{"n_layer": 13, "n_kv_head": 1, "norm_place": "pre", "rope_base": 13000.0, "init": "normal", "grad_clip": 1.0, "decay_shape": "linear"}
MLP neurons of a small language model. Each row is named by its layer, matrix (up: input weights) and neuron, and shows model dimensions 0-191. Each number is 128 + 24 x the weight over its row's rms, rounded and kept within 0 to 255. Numbers have three digits each.
A block is one neuron, or neurons of one layer that tend to fire together. After each block is what it responds to, as a language model described it from the Wikipedia text at the highest values.

L8.up10:117114106104150151132141094102093137111131179112095142139133109144132103129117127173148148169087145125115110107132161155133152131117113121133077153134118113156157143148107112154058150156055108089125124103143145145141101139117047131134136126136151106091187126177153087105165117132185098107101111112114151095146154131096124116107129122114138140128123133104140165150136140117169086106122105166125115146130122097138131124143112108140092169153145117098119123126125117121127126164140131166126118124110128096110124152109097130132148089118153115140127141154138099116156139144122082188
L8.up71:137145117089126157138118129164120120149122148172165129149117143125125133115155121120178117100107114188167171112107134153136098105112151168125130123130147119185159149138093142128151118151131135101158112106118135139126141144159130103122157119156132118079110085146113104097147137138144155140149152085143123154146123095165130123108149142171121160138106116160087167134137118144190125118129127200100138139114129098114161125097160142138092116147098110129116113114131121104103129146165137176126108117124167074093131157115123117111155124150154061099138148111144152141087163131109164120
L8.up91:116153133120172160066125099135133093115131177160145141103130123135142134141097137128162148130121084160147127113126108155162140111150091091164155145151139143155122133114044114078135162142124079084135151106143155166148130133156081112106165144169127141104123070118161138098127131105124199105092090086161108149146123093130119139102151119105126110120122125091162129126126110131160083143095150150088130135153155118159148157114185134121102142141092133138125115134136139110131115119119137130162101134132116103093114136135142117149141123142139087130138102115124122112118132113139113148
L8.up143:112125146143145113139112146150127145134113127120129141140143118125087152078147126113191102122110089147118155121086123151154141115146153104115073121122155136176154100166103129133151118120137114131165133170149105118140145138124097148131122141178118140119159114168130082139114099159158093145159122106105141057163151116163159150095126162089113147118148110115130139139153145105201114141126099138139136162082127118136118156098166131090093080097159114102105163127093098099154128154155119121153128101153157102114141124099097139111081127106130116136101145160114126133129143118140107138
L8.up151:119123122111168108130112094140148120152120120142140124103149121150130147167157102124138128120116101122205107137124153161125109121115081149151119168121170127162118146129109124121150146101136113087122125145150096128139129137164091110142128146158090128121145095164144134150141139154172162149145124110170150117158139113141129114126157154089130143162140119116142171076169099119172121144111153142115137139128125093155161116087061083130094114146117094096141118121129120125131147140145165163126114096118167068098154152124148079114122092132140069138094155139125158131095131163115114136
L8.up261:118163100127141151126140153144093138113095119148185141130147136177125123162130120120174154134123099151150123122090169112120118124121086112139127133159153152144130139118100146081175137149153141145161093137146091143093094160162059126129125148204121118112127120127148135133121126117164103140105132138157135103129138067141157108076144187108098166147162133104143141110141135114165089110123147170135133131107117105136190166097160113144133117134135181129111121110133138114090123130144135116162128106103145102132119120139149143135136141115158131167102168149158129144130111121143110156
L8.up305:104159114150133134140124105166098145156119177145104139127147136117133154173118103113154105130086100123159156139164131143093158102122147145141129153160138151122150152136140176096152108151118094178125106122165154160110141145122103136120168123166113121111147132138126124128153146155136151157142104135155165114108150083115122142123131148115157139103116164148115163102135100140209126151136158168136135174122117126103152127108093134086060179130114115122104093143058109155142146130128159141134118132138152132098134171126168166148156147106137121108156145130126128113092126118095102121
L8.up394:097105102110145156149158111163119159131136126154153172085132154131162158131124156126145117116094145117143121083106147167150162094107120139121123125144179150182185140127139127103132102120126056125146095136125126141133121146146129149148143131187131130090154094129127104108155100110130147141125110089131161105126099098160122139115132149105152149118139128113155166110136107113192108161071162124090146131161154078121163159134171142097082143103132103108135126143130121106123121165128109163128130089118140107114129161133106124092148095148142093088127140131120094126150125146123129138
L8.up432:127115118130170118158138103107091159160087165137150111137108186113093134139122104099131177179140140150143141114147092179166144131165154118122130116120146176133157125132115113097147118092147134117101103135143135110131093153110130106116117101125109133141147110127117131130155138128134112134096173124104147129107120110096135140090114186085151149147095100120123156115125129108196110147099102145115071125094104126100208144091167114155103163137074150163116147137130102156100144132129141140144108122115153131118151120121188132113133127130123116121122143108144118141157125162096134154
L8.up456:110115153112145149117111111175120119144106158144125143120164092142093129124112095134146131152111125112139141153103151153143108101084097124129123135134155155159161169109145152095099112116136113126136095117124147134078068140154117145114025112135130141135129133153144143086121167151126150120121141125143171204145132141133138122141123142098103087137157119132157123146160110098133110133113143153131137157146106106169151132076174130129098154129159182115127131108122104126083112149102147112126107074082137145135089146126157115101136115095136145104135156144103154132131106153102129140
L8.up486:116137124129091134094170109141084138096123159136136137139117103152109152140155120091147140109103089130172134110111102191108169130102179132141080140148148130119142132097160120070126125104150124159092105097119162149094142145121142136193107154159166133127163093185142123136105169111146124155106127095152108103156188110132134145145116134127144103097146149136122163153160119137174126127120145125110120112108135114112189108100107138144121123112111141109147103172101149137092121136136152139108134099132113160121139152121135134125053120139138124112128123162147096111144131163110136112
L8.up605:096126127130137141117129118172107124121195167125156134119135122125089127106156092119170121176136122110142123109125141129126125148107134159139142135153181154155136148122098112112113107155157117114114123112167120114123120119124088146134147156138147144137124103128182105134153152158181117106174148113125121139154094086119137107126158123146125116133117151096185141152115133128182054155121113143155125155179110124116176136116143093092089137144116103154139109126105132105126130174132137144146076119083146116141060153135117129110146146140148154120141163177085135102129111155122110140
L8.up639:133144161133143146099130123149116121144122146161149147127096129122117131125187134146162114166143097150130153100103104133117115121144102143171104146140116133153141143124067134092177160159167089105138140139141154095123128153158141109141139129201090135062107136098156093124160128130110152114104147103129132156167130109146161144112184143100137138135138113101142127109133106154152071128107118139093108144150137109137131137090149134106072106161144111113104131146126117111128110169086135138146115143092152135104106114115106110129142109110123113131141154137175106174103104147059146125
L8.up676:129119166159172125142146106158089108151107132098162121127111108117135101142125104124113140078099135091148165169162098163168097105127145185139115149138192146152115151141131155133159136136160146120114129110145145123090154126125101104144129157158151125159146099137135102146142107170141139198104106120099113143138164082152142114144144146133129121139120131123155117148117124137166110161144134164154152149140123088119120187116092141107106094104097144060130144132145145162114078145120105121120121151143174113102131123130136102147093122101153101131081104116117120154137130122090144117
L8.up686:107152162173148159096081087130117148151113139157165108099163081174158106124150097117145124138113163106175119144123121131106166127154105148201132105131143133120156136099104114112125154111113130109126119119142106134094129131148128140141116166153146131172115158150121091113133099133115129120088149085150116153122129106111120134110141107115129106108125125123128115173116129146197110123157170123132115144150116111130112146160131140098059119134109104122144132115132135182076092121139137138163112110101128163143110187094141122093147165140161109124139132151162092149141153148147107162
L8.up703:094177123109167133116150153146103090085150138131150141148131115146122109077138140088162114142141095139151145166125108124128142113136137133161137123154213170176098152092097109102143137112135073127113090111144150113101123136137114137135141171140155159091106097158122114090134156146120106143119128111138116070149149150137127149129161180113143077122148120118124127172142109103200085148102122169142121138142155113107136145134149118152100158079110136132116111156113125139137109096128152118138118138132158120072114126145132141129148146124113077118126143132127105150130114133143124097
Responds to: Predicate-start after subject

L8.up43:143165122128132145139136134133121161170164124098122066122124082125130103129147115126138124137139124159140076115120097151126177113127125172155116109111113139129162118114093102115158132116105133167104101140124147145124101139145067117111133128125155105115114112145116137115179184144152136128137147115177087116185133096092132135172140157088176107145114105140131141091133144144165117123108097170190125139126146125173114147135138103160148133122115119132104113096089128146088123127110157089154146142138094086099128128097146125155142106079140133150128100163162178132131100131117124138
L8.up137:141120138166091129130131127140092177125139108091130102174132117154116093139161130126125114122113122102133129098115104120116120139154132122151156104105137118190141121091143122103140146134131108093173125105183083206105126117087092105129146138099148157128129123126138156106127147148134149118083144075104095141149165083072132111115135144144141098123102137136128142101150137155096064135120135180175143128081135156154120133107119094152136150150155157141104132159108123125141162112151158116138133112146087113099122119132137118118139086154138136116109147163092128172128118130103132163
L8.up160:171134134127091126106109066173121103103107096137095166117133110146112102092156162124152129145126130108118058118171088126111112120125152179148167138109130163174134128077082131131123123087102141147123127113150163118121142123136120125109099133138131163095121127151129115149135182097130093106149154142122097161167108090082150181162136135123119131160122118108164094152133138140128123114104163139196140156139103142133093128133105126150098133108137194147126160125106144132105137134137096094117156153128121124103118104135148140114123126156142094108135102128139142165123127102113109116
L8.up197:171102129176128149159148149132104144085149127086106129141120146161153122123117138141124146132117120160125107117141084160124138121140145113119121114076105112150160115098160162125108094150068109116129147086156165153117129146107146114143133118123161153112177110160149167127126152132162139121147115135101125143117163116069148151149123122143151104115153110083124103112163163116134126136106112144177082147120141112159125151132138090081113144152135149138096165115168109114110168126193180122112114129136127124149147122120175112151132116170161150154145136182111135129171129094121132133
L8.up315:170109116124141124149132089128140120142138090094124157138136085143152133154124153100149159125110135126123100136177133112124127126105131134115124201144118154145120131132148157143142118138141110136126125102181105109130110154122135156162115153098107145117166143176128067141132109153159126153135118137116149098123128175131129147156121115107146172124101130147108070156143142163143089145118118188147117157115116158126145166102077099133149101127124123134112171133154103186117158161190114146192106137156086090122149098109143103118084129111158134146140131133112133113152108102113136133
L8.up322:168143153151144129107145124119097135151153128116099088135127135134115109116168102083162104139135147136151095083131093133109185151114120164148106127099152160110153137117114139123141119126125118164131146135131185152125124126134100151113128145130151123129129130138136128137179196150124136160141149093166115091163148070072121112166153155125149108114122120138165122115122138119153120154103133193171111143111163148159118130147136078153147133129092131113139135143149123113104152129126175116179153134121109110141125146075144137161125117085137129140098103187141159138172090135128144136
L8.up340:124133148136122147090150084115100152094127146079104144093129143156110105144161113124124113087135162132139116085145126154093180100120176159130150132103148171133161124112142136142101096102069114150130169128153164169109112132169123151119096153127148139094150141168132131131123193137106120137115109119127121107154130082095143150140106159110137145145110107149128128124139135120131101124126105140130095096130169121129128165078099110121121118119093127121121123158120101130079109117137126122160155110119109176124134132098112143123123195100166138136103114176082160147137106149106169149
L8.up404:141174127141125153131132133129108128141157141102117087119120118141138089110159112119140180090121116143117082097126127151111181115125156113120135149118156136142163121081074111124131128112128149113120126088170149150140128129130105106096109116126136126120126159147163141097134136104121115117106151104136105115140168105102137133137104158112136123113135105140136141108093120161199088120108145189176091134122191138139131148151132110140167112148122143117113089106108116106077136122135166111150151130143110092127103166086164140142117131119156121133106133218132145124160160147075119125
L8.up426:127144112155137170123151083144116105112145107093139129098095105126139122143150097154147119175114124107135097145140123148119146142141153149145154116136112138169165121120094136083140130129101140109144107118112131099129155132136103105105109107136152129101132136139077099126201124141127133110156136138125081143153136118135126175129132132095129112160121073173120127134149172123139085153072117184158079174103137103113122143105184129116105144105133127144111069079135138129102128099127121070167126139144142128080155118142141135110161144148144092152099087143162128134130108113122123116
L8.up438:107152134125135165121066099138140143086126098157125104086133099135110119120146130158123105109069113128138137147110148126094122134101135135166139190122130137124182104135125117108103096135172122146154124145135126088147133149129151137169094104116148116126152134202070099125125129123159132141151141171132143130130124155135163094147116133124149147109111118157153124133161124136121128118120088148096117136107135115172139125115101141107134123108162148128101121134189129171060118146162157123191137116177131132125117127090104130157108089123147138154128168160117106096107092119146112135
L8.up518:108136118196161150083158112128127140107134104118145138110130140167137080128136169120170134131135117138172147079125102109118098166127124123156132124127124117108185134108153134141117142124104108130139113103145140142130138145132137131137117146121154150077156109161163115132137113131126129131100158118119097100102158127134165147116149175115117156078125134131140161117139120162179076080064129138142105134116137110094151160123098112115107158150135097138111103131125122134102155101100110127126138113142118153101128093136135134126173162146200140148124114210123105150160127174097131134
L8.up539:121097138163082104120140135168147133134130120093111165108104127134100084123119155164141100166124083147127104145136122114107132135124142131144102155166098135161141169111133122162134165105126093151131111108186163127128113139113105115107109161110132102094114163155106108145168114133128108088095156159123119104110178112121116153081116137095172122142112104117125117122098167130153133161052113125092120162119156114117162139088132128104112126138102118146097106126081141139135103149159106117099144117120095130083120081148107153135161094125155131145130112171105102118137155150108121086
L8.up647:150139117127172167114152149163104133147141142104117124106104065142137091163182145121140152155123147148153128146132133136061140132155143099170159150124121144088133175067140111134132140141089112104130104105160140149109110129136114137136113131116117119139127099140127150117124124107140162129099092114144079109145132140115138182119162125045102178139145119145127171096133111156135136138109179159142117132121148090121116136162096120130137103125123119103115146120130133191089129129132093100168113132140098108110106122116145113108092106159095135154130141112132131140172131150100127169
L8.up662:148166131131174162093130150122142147138177121103134102156109136129118114135216106142123134150138131139132112112138089142116157081137097120139138129158160116124118122140107148113103113163135083126110114169133113132102112161134115125118119133096130131086116091109108134114165196157187149127106117113120126111150161122129110127151139140130154151089137143152157145093114113166192113132106131144138140105098137090132174166113147090152108095143128114132126090113105145126098137105121196150189140120112110101134092143095138103148140149101132118117100120167132107120151123107107145104
L8.up729:167121150158111173096103126129102149110135104076152085122122156180112098147125089136117104153098138141114088143132147116086155126119097149104118130121109115122115160107133096115143096177123103179151132075096099100141130138116123126123114117126137144125100119125079127147123152108141142105122124176092124120141152101134144177142116118138106167134090140164120094136143144177102070143137130153149119162143108091148144134051111127143173115168131147101131133108103112135101126112115156158131106125110137135132128114116152133080120162135122121140109069157130144146142092103104152146
L8.up738:148159104113135159115151119129099107139099100129159123105119139124154139132173150101104162123122169177126125124108113151087118141158113099145155134134119129145147120093179131100126152160155132152139070088157132152130127132139133118189102126107121119099135121111138141100160143115124179100138151107139082099104139131104141188135150141108136131126114112116104123138121139128132121129097164172171125143077174123172200124113103107127122142128124160138117115133124135163147160181153104099175124104132120148105108103085145070126122120151122091145143140139144108093131111172108131118
Responds to: Section-heading closers

L8.up39:141113098157099126134102142087101133127129133128107134136131085135179139074155128159112143156080119136136126111137088158087170107114129148139140151091108095135121104159164143131133122142119114142152158087116119114136142139148131154152116128115163118130161138126092174088092113128169110140138152146168104106143149106152171142131103155102118129109124064119071150111168149129165116172121148171144127130131096109198143114117142111093114138105105148119124130123147115143141107180184146154152157148127134100090131108126143097154146111144143102134171124105132081132127107147149128137
L8.up92:182122156124096140076164142166086119101098143098118101145124124164120099152122124142125114122107138100140143084143100135114114146097127125147137109118107110113131144073101129153143111132131115160127148082131131151100124132099120096105131159120116183115092129121131161136187150107143109106133152114162120164128135138101117147179159105140109134114099123139119104117151117101091112139108153147143120123136148125107140179088090090141149128098124127153132116143112165169132135142121107126161159140151063147097114129113109118092064137147180076173121110127117119140158164120100145148
L8.up111:151088143157114128090116138137138119149101163090135133113121102178117112131126173157110119156095121125132168154167085156142163129075114134111145124133128112110163162132183155152150099175092134203137127101139124145112110146143126130163127139110130182113136129140167131088144128119139140119148108120159093120081150119164126107144138130134155136111102119092119168132135153130136103113108165130151134144153097115195134102125105165081103116130117144118125147132121127108127104139151145105107105133151089135137096110138179104120088104167172118123092107120109109112138118113102173121
L8.up120:168139143129113090134099125108112131112137100135161113135139140126113134094121116147159130140105085153138128128097123142129129092094161131091084138170087154126154150152129146116104142161183119167157144123104147184105097142167133122161101177184154152135157116125151116123114137111189117159121131108134146121151124144132115091165146131127123096114106118103109094097160143114152099162133134137128116127139119103144088111113127099120153144104105130137121146161157148158116126162177138128140164123156067157120118092117147138090096118103194119110095109115119133101174109097133149099
L8.up233:169126134097125147144145116137113123149101139130098118166120110133154097120096134165153098149127106154138123088128165132091117074090080164103148120153106118172137138119133151166136125135106152106160131065170142112132152160109132130146098146118123153122118142163186157121158115092106135116173113152159125149166143082127136162148111157173150124106093116119122157180111102122099103116133142109137098115132132128166138110118136100105062154141102192107113145190104134142099140141135139129128125132095148134129106151136143152113080146132152127114132135104155110125114123116100131152
L8.up374:144124165141102119117132122130140060115096144089092129127144087168133128131106176140082125124111118107114122146164127148098161130113131122123111125128120131114120148125144125118151175164132105134154101137171106125138135147149124129114131136117091125063040090119121139103126130110139163125157161074127103124133139121128138135114125115124122120135104145118114141092167139132114145165123149124145179115112145087132144135119098123115111129138092139097054115143124144110101139143135111131086140131152086088141113092191138155092074115119134118187107101145115094129130101096150141122
L8.up379:133089123187134110128131128160139126130100145083127136173172140134123098142127126130111100128107102151139107108110088162124162118094136131137136106095137098139124150131168099119118125159136159144145091118081128123097172149142112153171159153123129154142097095143133155098111134155138199100119109162159080111137131099156136164129111150152133138140137137154090102135126158142118106129107179134163167113139134094137115153128098100122091121104142146151089105154117119185162127093140132120164130101180145149137128106127160128127112179118166107113122116087127116092097095122105140121
L8.up419:142102133149088122127112093123142123148083144120094110100132132150083169104143176139117125131118117149096155126137141155150151099061120167120119112132101134110160131152106118134132184143187126149115133146112146142086086152176102135127097110145167162096144136120136132136108121136150140150137177140154122168129149125103136141133138158109148126156102082128070117160136135152143166165108111149115131100106116128112123119109122125142152154115155135164074143134086149164140145101162134150093124170089089131133095107159163126094107125131120122126122088144165143090116126128150167137
L8.up428:136108138163161109099171111144092134173143130141165126085148108107144108122153111130107171096112144108148123100178131139129145120115113127091153101114134139134111117135148101113143135157123142171144141085122072108110126146118125099165100079145128161114135182161093123138109120131103167127125165122160116142147134081117149200155172131143128166145142106120128121103126113133162125150130146084142118168150106128145153118131099141107125119128111143125142124170168178130124127140135120135129118146169141109137139130096161091101088143177169083175129101099142163133131131101110151147
L8.up443:133137135131133108128127140110139103142132106097121140108141129148089104080133135156107151115108134124101144110153096135134152119098124129148152178106103101115119089107130114138122111140128104095139113115160143087149119190138115105138194099096155128081159124159119131112106116091114159126090120152142101153149146147112166167103142136153118122090128125117128120177118136189161134105130123183124093175124137125148151177099105114112150161175113160125113104107068156139134137120115127113113165173147115132138079166155138103113127106142101131124170140111141087131148111159147164147
L8.up556:142121105159113096081146110098112076117123152120126109127119131153127119126110101146109140122101153137118122128126134113103146116092117165125137117119078138125140118151148145106147160145126124111137117168142108127111114151128113125166122133107191119074144110149123146124150140134152142143093107131128106130126164136078115208112175115132156081132094128125090108177139147150120119117107164120128120160132190125145151125105132124083096134068116139134126152196145152105116162152157153132142116141113135147167125132124142123128100142134128117114137083148112106141176075156082182154
L8.up557:139110141145127145124106132141137107136147183142143145133164142124127082120119104150132063142124085125126110150107127148117120143130095158110152108147182122117154145102125110117147125144159101130179105124142131160103121138176148142169153125144113135091102120137179159116112146121129148095127123114209119185128141128115152158134156191121164121103105092105137096133127118106097134114129141162094124119120154121176158168109137127114113151105148119124118086112106156132113126194137110137114062111153134141123102118123115155127142147124134114172112139094130081084129119165116136117
L8.up568:133123138127135107113137107149087110166090105141129097117126085118110142114126141103078151125071077145156131074132129148143155108118142114135135108145092149125149130129140141124154140153116074169091125101140108168106140150152148138151078179111161169125117139110104138126146156118102122131129124093147090117127125082128136130156104105146168115134087123117112134101134167162141134146099105095100150136163115115182148119125157120077134091112101157152097104119148121161112118149161148147093133112152104168162089109115152155099132114171125142177111125168104131158133122146127126144
L8.up630:188141098144163157090078126149118132115124150111153136111151122138129088159100180141106100147112154105126106111151140125088137153076154126144125087104149142112136146098117126128162119119106126158147126086111130138144160147136131107168113133090134165096152136159126096126171137070138116129118116118149131160118133131083134146115130145146179130122110081151092140124126141109099144137142155154129136151115123110120090172104139126097128129147125090159142117127120137185118142142150122082087144136136122111126136094122122109136107157118157093186166161101134167120136146128093199143
L8.up643:162138126178107107152105164108132160132108151120150124167145093143090152125120102160129093133081125135143137100117138174130112125114117122107117158117151171133163147131113168139173121127087085107145119112136131082113136121158122125128155143097142158103146150138084137063133149109148098155155119133138108172087168132114170127140146164142125078092140153151123166123146144121128124120102114136108120143112098146106109160139143139165115166129085122123130092151175166152124107144116131161146112082140112110140095143124123132059078098132144112118114121104144120095128120113084156122
L8.up730:183139128122140148124135137120153134128160129124103136154156111161135105126168129165089128154114093137127097133114085112151168105111109117129126125137094145139144137109101129087099167150136147151136128115130130133135095127116126111125100123148118179040096129122193104106107109130166152156153095125172086129138114135103123111142171110119139069137100124135114115124129150168115111117088124139145129154115112100110162126098109103137114132107130142107102111098121167128151136167120117092130149126157142111107104077145131165081127141166156085185134131129132127169134136142130189111
Responds to: Mid-word piece after "a"

L6.up616:123127142165108136130148109104110144128124181162145135126141103150125117124114141118167102116117157139124127095138126151141093111120145183117138115135120171154158159089116117144147130174098102149112133110148127100133107142148141096129092119144176111084103127185155124111139126134164167150143134137149154094162137089149116179145131140111126071123135075127131086116181115070131153145108106119121120098113079115149143164106134150071145153108160119119124117128102120124147153152118116117121135124140129116115116138093140155078082143179158079133136162172149122145132148137100137115
Responds to: Mid-word fragments after a-

L6.up758:166122149157172166154103089165110131123094111138163096140103109146156118116197118155109132105129142136158095135112098138107098148144097096133125161097122153152145139127119142148115171127147139158112129127132174127139126132118135116134090102155153129138082144135135151118130158157134149120094080127127135156107155128090166119104153150170135130100096109143138091103111162171187137126094111173133121139116147118113132181088126103132100144130068153105094095159100107133103143107162112116140119123159144106124120169142141094127109106122147157180120130181138151140130117120147139138
Responds to: Wiki heading closers

L3.up30:159124143162151161128109155128121051108098154104102174116146099162102137122136169157099088175132140133115089116162117156138097123084126153129109145121128119097150127125149106099157096164134118169157118094128117133120103147146125114189154153119113170117116131140144114087135143092140125128129148133143122152133122083111128154140116160142135084121093123134124092096153155135119120164148161122129145118109164137130157135097156087117104163127141156081137143119144156143137139126187121118177146097117103125134120102123150119069088078134163116125132142165145126123120097133105131150
L3.up116:146112113126147115094139120140105121122120161134137131143148118164132117149121165147091089156115073134126122142122160130108131104119152141133125150143112124149169126141163146155170098107140114095113119098154130107114124122152101106127125082136130124134108143131122076111141129101142165140135097054141095117139118142111122157125148105121115099132103145118142140145143205138154110159137147143130127149105148063117148131112130120122135170116126135133079105105126095131154102152167137094115100113111098098138088067152129151093085116136173129151146118182090088096152137145089151181
L3.up360:155124150112115106111125117167158109126121130097135175149180111129101121173102126155111115154112102103118144127130124149082113099133145161125165145124152126132159148125133129103129152081135060127115164156126182122105116146108076111121124172156117196136130126113146141094128134151164156128135152119140118119139124128151118133142133143093162068108089072149128108125123152166118095177076168099086119102140131149140132144099071112085119155126117137138107126119129108119124157132151158123093105101120119144129154096134118111132133131108165160120154109118113093086133108118102135141
L3.up401:148130103159086128100172096128097110135136174132088087135164125157132150190159131165152077152104158137123114169152117143128120080106088134146171110127118155111141157110151097108178128095122097135106153126153148120131117142126148136146132136155153192132107131119193124129138136130125120156148159144155135119133153098122117138128137128118134137091087110095157099136117127118139156136130123147114145141097116132134144159064150115113102127126177150110128107100109145118144136142159114139153089137090106125119138091102127115096091101137167172181128119111128089124161140137143140098
Responds to: Second piece after initial A

L3.up13:168127137147161159112120100127114091121119112136185149122140096117138113150137128119190157144116139121103147115127138154124126140158154082130144166123140136194137142132070134093142138118116159121137124128102135153104113151106115150134142115124150117115112149137148103121105124154164143136143141104118098133112147116152107137130097122138152155149135113097135155164126098103168050136126119188162142177119107121097142116118144170114103084146104138108120152133085082137119113133130153115136127105118136080122133148120174094065113096175122156079094100160143139139153114125103114152
L3.up579:136139138120123136116131060139133133104129134133187111103181085178116145119126105140131118147104103100124164140170157173130139092127094111147156164159180139102119196110116115104112101135099085090149128094146173138146080154155096165144120081152129121123132133162145119120153136149145101144101130115126133155155134155149108143140155162095107095126089106133122132162152139128139078125133146149137113146116152151133116116136099139099087152132166124110126181123136126145101123171143136160141119114097129108118127137087152095139109117151156118124098102148131096117096098134160138127
L3.up583:173111202138147126104087129123147118084097113116129113121133086174095118131134127098127134098120108143106138103121071136138098105130110119126121142133108136205141171153147157139110128104097122148143114167144151136167117155146128105150110107111158141096136138102142118128086127165152119127097108146123138129130156114139120138148146143147149117130101101144171153146155127119146137134149125132140097127145097134102153125082141110147156155145102185095148137114127147120138114117137126177131115142119149108150087167097153122090125054130090127139143083112106115101129110128150141205
L3.up638:137125136154114116111153123122109095103133125116148114165186099167108125119114093110146104195110110119120104121176107136159119079110155142119144110134112136170122134128138129093118135142123118126104092138129117161116084137117152123161115138143126117108076132170146154098091143128133147142108099104147121099114171079158132101091118133150138096119113122135140137101113109107077129172120154147110150140133158107108134126081158129132087122143118141092112094122139167151121178086174150124161136145092135079097103086115137088097116103126137126134070153162121132151161131117158105125
Responds to: Word and piece "as"

L6.up482:129094125104151117121174159150095146146107107123142135095124127123087147112194144174123131142105112154130135134137133106082106097102135110167128148171164139187149140150133167129109127135108091146076135093133126128126121148153105118166139159175147163101122100078102101112133105115133137106123122093128119104129134124153140104094098160093149169090118144110147161130158132137143103146161156157094159134116125086146168125082150119123097106136183143117121106172105154137119116109178110114114119145095105117152121127097114087094116119139148136123135114106139104142127142140088118159
Responds to: Biography predicate openers

L3.up382:123170157125131171139102143137134097070136102121105130124134125152145108123179105099124090125144106146152103123134121118101088137129131092160119182094114142148138125143104125139112135162137118135152106127145128113134140143138140085122124085150128123113102052180117137125123145178131133154147128124170144121115139122089181183162177179130113138088107145151148129098144127154124100147080102124135096134116153118130136152081129096125107147181083103145118111157148107136102148130101144113164138109109127149112139098153100145136110133115127114161142131176108164111147091169141137136
L3.up475:120155129151101175088130123139098146081151110094109135131147088136113117146147091130136068118121154126153130081154086144135129152149130097143150178098117127129171164143138107114119142136138146104133151124147147088138155136175085112092124102133147128066092102156130143121130133161131110149128152123142083108160130093108183161137139153109147131137113122169117097121166128157114101114090127152132118174121137124094137178078123109137135137165118145131131115122132108157088132129117125101158149108126148133099169099103133119118118142136120080126140153158095177135113121174096139152
L3.up491:106172108177104150097134116138121113124121063115115126092130120138141101117144126117112114125100122089126108067116079172134131108143123108125149171109115132176159117152136096105094125142155179088138125141138147084137160141130105097121119155151132108101144090123110088140099130138108109121118158130145161082141126126116155158118166169137130149154117071139102095109128140170145142126121154131146111155164106127098149167106125132092115131146125132154127117138101153124076122175120114133118118089119134099107161138089144136115101144125173076152110128135140163112161105175158123130
L3.up592:126175129129115128094162137113130064147119107155123142121147147133150116104145119099151145144112096137153106134085142108113075121132174109113113158104077134128145149117103140085124126168173153172167144124150088134124129145133134095140095066129106109057100146181154148132126159116126147122095124147150146101126122084114150143115126110146136149061128140137151114131127107152115118147107124134154099130141110111100147120129109137115132117150121131113115101117136164164101149113129131132179144142078131141098166123132104159133078082120162114123097128121139127148123156162164162160
Responds to: Sentence and heading ends